{
  "n_layer": 14,
  "d_model": 320,
  "n_head": 5,
  "n_kv_head": 5,
  "head_dim": 64,
  "d_mlp": 1280,
  "vocab_size": 8192,
  "activation": "gelu",
  "norm": "layernorm",
  "norm_place": "pre",
  "norm_eps": 1e-06,
  "positions": "rope",
  "rope_base": 10000.0,
  "rope_fraction": 0.25,
  "qk_norm": false,
  "attn_scale": 0.125,
  "bias": "all",
  "tie_embeddings": false,
  "parallel_block": true,
  "init": "normal",
  "init_std_qkv": 0.0217,
  "init_std_o": 0.0,
  "init_std_up": 0.0217,
  "init_std_down": 0.0,
  "optimizer": "muon_variant",
  "lr": 0.000812,
  "lr_mult_o": 0.707,
  "beta1": 0.9,
  "lr_head": 0.00506,
  "grad_clip": 1.0,
  "warmup_steps": 200,
  "schedule": "wsd",
  "decay_fraction": 0.355,
  "decay_shape": "cos",
  "final_lr_fraction": 0.0,
  "batch_tokens": [32768, 65536],
  "seq_len": 1024,
  "doc_mask": false,
  "train_tokens": 688100000,
  "steps": 14165,
  "dataset": "wikipedia_en"
}
MLP neurons of a small language model. Each row is named by its layer, matrix (down: output weights) and neuron, and shows model dimensions 0-255. Each number is 128 + 24 x the weight over its row's rms, rounded and kept within 0 to 255. Numbers have three digits each.
After each neuron's rows, "raises" lists the tokens whose logits its output raises most directly, leaving later layers aside.

L10.down686:065173144158150110131154108117123108149112113116115155140084108168109128099112161150125095151130123119140148108153147103129200123130129116105160150155083139125100150163155152128089102094139109090137181122124141135154151117119119177123102123126080102147119172044103100107138149157140137128079123140123094193129126107117153119160118149093136105118164123152139108147112112129157139129121147133098151109123100117109116144133155127111147153136196139088131124123110180135157103122128125151172110100147134161115116157132131122118118108122122116112119147110095127162106129123133131146121136113123143145163131137072140139135143116123146139152142085115107098118146091129162096124145104077161090146095149115104088124092131132156109149111125154138111136106101131136140158135130111
raises: "a ", "one ", "involved ", "an ", "another "

L9.down661:121163121146093140111113151096155166111154112080131100104121162138047131132112151113160114146126105135107162112107192164106163150149119097117133157180149154124147138133165156116133095119126133152120140071119139146129120169180137142137154104148143128115142096146109118088122147112099132120080093140117122128137099133128117109130145096097124179147135170124131096122149086135094131124100070129126104155082114134161118130095129144133126141132140137174163132065144135118113111094107126123121138091112093149154148092119149125134086110143160115090099164148124113176085089125106135128135137139109137112120129110108146116123108138146082124146118168095136115082149151094118152134093137105163120147154146113105122145146103124154110125140115128095131138145142113131114123139141138
raises: "an ", "certain ", "significant ", "much ", "a "

L9.down704:025153130147123121114164119143148112121136150110120146132070112161131113100137066114129144138122155093141166114105153145145085164096121187157114063141119159114124096120078126106143133100101132147122130073115125162143090153119181121112089122160127134121142177103157125144103151114144134171122084160153156147118114130100122086129131154120113109183163119081134142120111110141111143105130128158131129153101139135147140138129081109140143134097133150102133097121149094103157135139107129131147129132095140081147126135136158180126150113106153120124140162095134136123114143174116119148119136123116142085141145148122101150102105158127169099161126149113120128113164162130124155109137086088142108114103106132155133172137146149112140130115114153126103150138103139140138140144125126
raises: "we ", "you ", "me ", "our ", "my "

L9.down904:144114126140119119107081138118097092144109124155120086154120108138134144137109143145157153115142120116125150142140107093170127150075140153163096107134169125134149107113090093103138085150150158101140125098121146108134119139126127152152092161082082063069127093140153125132089124182099107145117125177125173139141152118081111136124155147141151114134146096150126131097131124125155137137115091099103138129138136100160178134167132125130141151127139153083144108134147150120104148108140153130121131115158116157098156098095152111146120120113140152134106139107148149107147106167162120094148103164134140105147148104200152106142149132133142161157155134102158139156127125123112139100075120118127097132113143150108153115060101091143080087089143127126093146107130123125103090123166164
raises: "to ", "ones", "ones ", "ona", "To "

L9.down301:107108072087145124097145160132121135110085155120095106155118110123159151123128086112132105143134118165145118099139141148096143127126149155132133105130085122135131080125132096192129123110121142152086120168105126112122099129089163110118143162118115152120104137101142135120110151128124166094123095102144149141113162107082130142107101146146079119143121109136113158132151140093127141110129096149137092143155154143086158115100173088085128138153092133096154125151138125108159167140159101155165178146128077127101143092112171117150122133140107136135102164119139155122095110165139150115125100155074101153146122136146116168141159114138111158150147190077110140135167130130123134161120107109135102154137153143144135130153163130131102153153128100125170129100134134103130107117123138
raises: "29 ", "28 ", "27 ", "25 ", "23 "

L8.down586:104141120145169124163120136121081109128144168128131139151131122148129129123173139160179171125107117149111104146100091106135174148117116098138109091084115136173142073132116129148085159138124127147116148120153129121168146117139062148113126115137125086099129112110142134107165161126100095149182105170108101133091125087145163132127130095192155137119115134179149127142098088134113126148118177148127106098168149123111139142121115143129102104139133147122131123162124150093166128099109179124079149145097090153115116142159111136112142113133120086173192129109117116117131172110149140138137116077113111128135107119113123079139152124116132153110122107098108148107171104138122155120142146103146137134148139119142148126123121104127146148116127099126104080132117144108161110117133102
raises: "have ", "were ", "are ", "include ", "are"

L7.down848:074142131150178116146127133095107116144127134158176113136113150172115101069148164160168161120103097125123139127129097108113161127088093120103131127087103118140170097156176156158126159118135153128071102138124072155137169099152121110142150127150139121133116150138119138124153122118094113170146141148106121112142103087115156091157088139159065122093131145140123097148143088115129126143099157137154126089141125149125150148093108099105143127163135135126132143145111107156107168124077176116103151102167110140129098129122129144148130167132145112118140140140149112121158118149148205114128158117075122152137120115130116111132127130141115126106150177124128116128116123107123126088169161114177118097111104109153138119114143121126148113103114089108120116161140115122138132121114108
raises: "include ", "were ", "have ", "are ", "allow "

L9.down256:166129104134165116161092125148140126168122116158120110150132168108117148147134170120127122095143135121127170118132124113116183155143107150134092126151162117134137084118134127102124160155152154140112157091130119155121156071146133084161104140147119107126118099100140137107111132087163150134140134101083143170085074109111115128165083175081124121148124101104119136105117100120130132120092045113116146120147117140147128110138122168111127121101119111157141115143096147153132151155117122148168137054120132138139103124110160141116121151116143136145064146156145087124129061130146130115139075125123156093155154158186120178142127124132136138126139168137103126128097139110124132112135108111175115135133155146142124129112115156105149126112142130174115088122133098177138109164144168
raises: "to ", "To ", "as ", "until ", "for "

L9.down1195:081107148115125127115118102130161095100119139154120106171056127116148111142117083084116161139131111127137105133053122167135063098093167181161101089161125137163101150117092126127157086144129130138100112121118150152144123126141171115080107119150104130126093169124148105156134157104181126153139120123139161178150131115137144138163138114128126115137129105063155119083117096144143137109084160139097146144129134113137134133160117117141105125120099161114118105137130100114144109149106152100128139141117070114128137131110124155130139161164148124135130167111094116117142123110132129164117149112142110104147140133120118128118106130138179139166134090149127135112146142134121162132142092141087095118107101095146127169148154135125117113123186143131110138144130134089160127142152139
raises: "I ", "[", "our ", "my ", "’"

L8.down324:130125094123205094133123152123106088171142148133110155132134100110120101085142147145146087130120148111121138114150168159145144152119135124168142120153184118126125144109127144154127120129169127133146080121125107156107107151093122077131087129147087132127126143107155093129158110184129134090139107085101142157101118156146142126111120091087110125144091113128077132138177167122144137116135130101116090145122097121104123113122130164104127145146111127141116094168109101122066149121142144140108152059142116131188133126122092127118110116099127206145129120144146149092150133098132116111135088157152129110159139170194142126116138125126084113118162129119127140156163138098098150139151125157129098152135111170151115112161107107114134137113139144124131082117174123136128130130164111
raises: "toward ", "towards ", "To ", "for ", "into "